Weights of a small GPT-style language model, trained from scratch on English Wikipedia: a variant of Muon for these matrices.
MLP neurons of a small language model. Each row is named by its layer, matrix (down: output weights) and neuron, and shows model dimensions 16-111. Each number is 128 + 24 x the weight over its row's rms, rounded and kept within 0 to 255. Numbers have three digits each.
Before each neuron's rows, "fires before" lists the tokens most often just after its 100 highest values on Wikipedia text that the model never trained on.

fires before: "′", "-", "0", "9", "8", "1"
L8.down478:126118083148109144153139164107147149182152155115126153124127105123092133160126154125127167096081155115126113106117120102148120108124106145173145152123116091172125146098143153101136119156116138108148133106107097091136127103164105050150135164162112138163098113148149105150154120164135148131

fires before: "\n", " \""
L12.down660:139160162147139134137137161148110134141129116147165095107143141142098141145152121147139115139116113143139101115133105154104143106111165108154132056118119150132112110095120102155119109140128115113175114175153114136157113114107107148116152126120129127122131110111143110135115091083130082190

fires before: "0", "1", "9", " ", "2", "8"
L9.down535:089125138132105141116137137161154111100144118173111102111152105148086150116112094142105160116107066141138125116104128128095144142160154121112137137135097112137140156158104153171129164126090134086133087145123134108095094084105159109138111139114138159150131145146106157151148139093176113146

fires before: "0", "8", "}", "7", "2", "9"
L9.down921:112112132166159111157102149148094134094167125108124096122155105129128103092100115109115151164106134122124155089144126123137160105144133098112118114127142103093092116162099108163131120091173077145118169127142078135111129122163123152147144084171142168120079171123141142077140094138173132085

fires before: "\n", ":", "5", "2", " |"
L8.down682:127130130071181187140116105149150132102135143124165125116124121112119153107139115072144141116145134091109083142098082085092106110128139123130102168171132166109161149155145114094138216147125103145139173116120141126160145170159150135103144120112126115123130111108132126097128120135118170155

fires before: " ", " |"
L8.down639:139091133187155159157183114118111133127115141177179150155096109112131148099138134130105134137107113078120091112137132163113140129142118153103164086140124093121145141104067123157155171102121173137084152133125123130137153099130138123145123138134104117158149100135064166111157138109107142150

fires before: " |", ".", "′", "%", ")"
L14.down899:163132169156122130149162144168075129157149106149120109140132121166169173127117134131128134111114135118112114138110152096141175083142130125161155057143130089116146120130112150117128135131167151119131101148142125148132120081091180101137168187121117148138103101092104127133128160115131150120

fires before: " |", " ", "8", " (", "\n", ";"
L8.down1110:117120103096148141158115128123122160135147124106164137121121098103106135075143110154126183132136163111120126121083125104124105113100151084096138162151152088104142077140114108103113136139130093125153115150135125092152136149096132151162104105132081110107168201110136147187106103138119127092

fires before: " a", " the", " an", " \"", " one", " to"
L13.down1092:083154108145182112147109092136127142096139133142097150110161131179177139128122157100182151158159116127105156107094113135119135123092113145161131104169143139119135113095164110158180118197115079137114138072172115089155133096120167152126153137143115120097102140133139106140065137149111105113

fires before: " in", " by", " on", ","
L13.down217:095138105108139122133158129060179145111116103140150120110111104095156150146173097130133136122118118156093141154131116111106162096134137070157117105116149155160120147090134132122142116106161160109099114164136126129127145105105133073147141135083139130115153122111140142083118107138139147114

fires before: ",", ".", " and", " in", " were", "=="
L16.down585:100127132089165118098171137127171101122155152160143101127156123144147088107124161165135081136135122164102098124051073126135162135135140132153133097131192158130108169087118104142138106137110142103127123180092126143151178134126160145128101106091139128156131120172129152158158091108129107144

fires before: "1", " ", "2"
L14.down888:107113089126119151113207153142133127131103150187153131116128075136141101072157121165121093183095119126112158128086149109123144097138159118161151102172135099085172106110164143155116119145133119113111109165085083127095116106113100181155118133181149148117127141120141132103110140143116139164

fires before: " |", "1", "3", "\n", "2", "5"
L12.down617:099110110087135174126126111104109127146129113116137148135119096124115110122108116116134087162158108155118128149111107169107093092148139099125139094121126123074132143130178131153098144161140110080158127099125149068159141093105158117145128121120130126094132126149086181142080127100175110124

fires before: " a", " the", " an"
L14.down1070:081117170148134133104087110135122147101186117179066117116108116172131112117121136154125134113108125090139139128099133145148154096112095136132165110085114105088137127109169105141103148144096091148146164093150109097156148125141161124160114096110136111111120160212138134122106118146142100104

fires before: " ", " |", "0", "1", ".", "\n"
L9.down109:147129120094144147109125168140123166124127093113144084127130164135095149096138131159122150135174135112096109146154142128099153136146175167134110144086148131140161105118133100117109139106127150135144100156071131167135099085145097148112118126107146112171096081148123103149153151130135126170

fires before: "\n", " The", " He", " In", " His"
L7.down250:155141100127177167164123124097136154108143177089133133100135147121119144096136137136133140057120119104126120129124191082095091164101109131188092111096086135143134112130125072111107136092095131099142146149126102140092120106125146164119099087115151104053170128134106124098108090108146139126

fires before: "\n"
L16.down232:114139139189088156103135158115122100139129103139175117128178150146125151147179098137116132179168154164133136171139148131089092109140141125162118144127158154149133126115098110122112108124138092089137125148157128137139138122132125112155097132083121119102137076128115121089118110107132116131

fires before: "|", "\n", "."
L12.down98:116156152088136121116123132133115092170115164137140154145128137089155155145113167181141090165142101134171130140131152103112103136127126115128125142149114136160142115118123116151106121136149151106178118127157172109132166098133139144146117137113130118163111125134157158103109120135125123129

fires before: "1", "2", "4", "5", "3"
L12.down461:115138128123133153125175165133135151120113128105145159142131124076154103128156124137125134115155126125120072127117115118147180113155087117147097176144120169171069098152156111132113158099124104118100104143143135146075127115154068147128120087161122115120093140145121142140108124131125159137

fires before: " ", "1", " Ju", "3", " II", " in"
L12.down441:137133128115135129153139169121114143141104124104140141158112127096115091116136143135134129101117106112100122144087129116132131143150160157121133102171183136164112093110143115134137105075139090161123120168100105112096093113120153172096127109125147080124121141123173122122097160097138177151

fires before: "-", ".", "3", "1", " Total", " •"
L12.down422:138132174117129113130142094132133118127170139101144075115085128145132124124115127126128137123130145096142086155098139094171152147103124178145123054088101073155154112132108150139133118122117132147145099114153138125147177158136108106142161143125140122079123111124106141159096147134119155107

fires before: "4", "3", "7", "6", "2"
L14.down826:152135180161079150114159153119139104120105142126120119164111115157134100154157092115110140102128144172106117105092100120170101147166169127139112143126103145127168129152117129139129104133063142158123116135149107137169117141170143098142141125161133091109138140132117113131174130096126095110

fires before: "2", "3", ":"
L16.down1118:136113161143111143116123109104090108134189119110138081155133097136129150105081179130134154142127140125116085092109134150115145144110107101121135087098098103123163173145125087126127139117157142158130128144111096126115141128120139108181164086146123106110141149141117103108084094100155115103

fires before: "0", "2", "1", "6", "3", "4"
L12.down65:115147149137083147134167116145215096115130119104086116091098123121097098113110125112156133145150103151134096132150128144115129108151116106118122140136113098159114179154142126105101081126127099139134125130083095116100150096119127108153156092133101091106129128149146112136101101088119135142

fires before: "8", "7", "6", "9", "ia", "5"
L14.down291:114109129124143107099143156164114131149109091128101144169143153080136124168097150086103155122107125178116100142172141187154116096103137132107080108107137106094169094140144138074105119126157132116159138145160119093137106148128161132122115128085142083100134097144120123133133130087110144134

fires before: "\n", ")", "|", " |"
L12.down960:102122089122127092091162123113137075119147126120133139156118136121098151151111143124138111083134083156147101099118151148102119173111137146109147149133136178129111098101132110125131077119130144146122094143169100129149111097105133120137126138118150120120095121138132153122146119117113143111

fires before: " |", ".", "\n"
L13.down30:105172089107085120088113091071153074150117102137161151159089105114121123110121148128156120131145174108150123146141147134120166132169138133133149149136103165146123119080181107169083102142143087173102126126166099111111178145136097115159145167103179145083143111143092120124089144099130173118

fires before: ":", " (", " |", " as"
L16.down810:099101158149090142140106094150117122118164123147129130155153119124107108089174127147109152173146147091140116129177175171130141119129100165125130192123114101132101108093128142137204129170122096141104105106151154145156090139137102167130106120141090125106092107102142095108115152108117143093

fires before: ".", " |", " (", "′", "8"
L9.down763:109150157136146145147135124109130121123151147159124134108135108159096114123119190116123164108133180112136131088108138132176153107128120130140116105125105082146122120095106111104142152127126154139119082115173160140136164122144079142123119152171130117156118091090123107149145141121129153149

fires before: " |", "1", " ", "4", "3", "2"
L8.down400:176102138125116132107141120105158120139155147152153155134111143141138127116127119118101165121137115147094132118068125118127113104133095115127142162115118120183168109093127121131110136098089112085158152133113131143120134102121174097149146179110130099136134130127070133131185160150133156167

fires before: " |", "==", " ", " ==", ":"
L7.down895:130145133123091120104108171161081123139092128161078104090131110138141098141136124136090148135113088163170075117104153130141123129119090134128106129099118122145095131159129132159158132124109093111124126113128213095144115155087134122127147113135080118157114143138164110109159138147138146138

fires before: "\n", " "
L7.down220:162121131093143158134102102077147107125124139126093146092125113130100115133117145130135147097064102121141108127112095105151131152132119140172111112135146150133092147062122157092049126137078157114178072145130164133106151101095122115065137106140115151079150135131112107118127127112175102078

fires before: " ", ".", "–", "1", " |", " and"
L14.down73:128129175150131105115134119156130080151144111095134131112133124134187180086106144183154107101153120121094107119098149119165137098156151118145136113136143150100102109107119142131120118138104101113117118130120156145071126077132144100135115135094140117107131091124087178093158147108146077144

fires before: " |", " ("
L8.down1061:122114154137130112146130088147146082104107130170163146113141208127105161096104152097156094105148137118141099086127115117143144118151114098092108131146112113162113097124121163142130132138123126141077102169144166082153124121157111078146129121146106066116079101145113100099151151130130158085

fires before: "\n"
L7.down883:153124118089152136147109126089142107111108143174107170124160119125122150125123132138121096122138120106079152116116159132130121119117129090123124109102142158117132103091122114120118149117069127093169111138099127071111127120128134159103098168135112111126146104107130103161116128093146112098

fires before: "8", "9", "7"
L14.down311:144089169093126068174111143142108120162147132119092124143099104108109144131127113138110137096126145165123093147138121098106122144138124136150130125127142118096143106179147158081072120133137126132153134096155113094127118107135124115124173104149160105107149102112100149190122142131141147145

fires before: "3", "2", "1", "0", "+", "4"
L12.down645:083141076165135172133158150104140126124176110153138113143084142110098142150132130105116107125106126127112143119092133106145150128111105092138114164090101102099169074108103141181135169098120127120129158180122107076180110143131166120142118148143110144149126168144094129107148145114155126147

fires before: ".", ",", " in", " and"
L16.down841:148125106143126076116142141135176089073131142132148124125099111119135145167123163127147090142152107106119116141130117135136134168128157095104091071115074148153100136130148119156132168152121144142131158120140127113128149164145192168164118143098150106143085114141161154139191132103150085124

fires before: " |", "|"
L8.down184:124130145110115129151084176141129112130102112158125120084134154187123127127154153147137169144097151186158109108130116119094118108100107156118138146112119130132116141140130123093145146144129125107141114126136112090110124096100125121137116146117111143166125084131118131134119141155079161122

fires before: "2", "1", "0", "9", "8"
L12.down618:120102122148174141109150119084104177114145137119134132103168141155151153152119182123130144111128140110132137112121112114131102126166136109142103088120102141087134094157140131134164142173125125086119107110091102131129127126161127135140149111123148102122164148111124108116160125136095126136

fires before: ",", ".", "\n", " and", " in", " to"
L14.down360:101192126115133186137114155114139105167125155129152136089147166099138158184089093152105131124110123118148109141106187114124139138133155074149113141147094120150099080127121150143114081104115144111147125190192136114149132129089118145096139107126094158084142103102125143075134127134121113142

fires before: "\n", "-"
L8.down708:146134132143132145154087136117149136115101103135128144134152111135140138163151111134091158120124125123135141116107127134092143155169121130162114131151141180121086145081129127137090149128101122136161080134142113114148128124119144141132126124094126109113153124129161179080172113111115168124

fires before: "0", "2", "1", " Carolina"
L14.down393:135116139151150143156100142095103106138110165157116136105158128166160149129096156131114089120103130140109105104110128152126131125139147110156117095166131153097101095159106147155138096151084162120126141103128135108123115162122113162099089123149130097137115175130138143142178140124114084152

fires before: "7", "6", "8"
L16.down138:135071163102122134161106124158068175119131121118137156140165133144087141095117118128128152154147130102103108140165141133154099162109145180156107084118162131090149098106109141130106146130130155113111113152106123133124105079089121172162161098147116094081122115121133140149122120167113151167

fires before: "\n", " of", "==", "-"
L13.down546:149156124123121126134124114131146112131129119137101129151128140115107096174146141148124129141103144117148143161076136079140113168158115125121146093131145140100111122115140103097118127128106135124150124144136147133128151129092156087156137128124135149089158111149096124110145148109137077136

fires before: " |", " (", ":", "0", " medal", "1"
L7.down1151:164114120125108137106168101079165102116125104140106154101124118094133121097164111090130140117168138163108129108150132113116148165171118137123109154154048118135156069114103124118124141151085132131105100148117134119147148119135146126121135134109123140127106145131104126138104166129141143151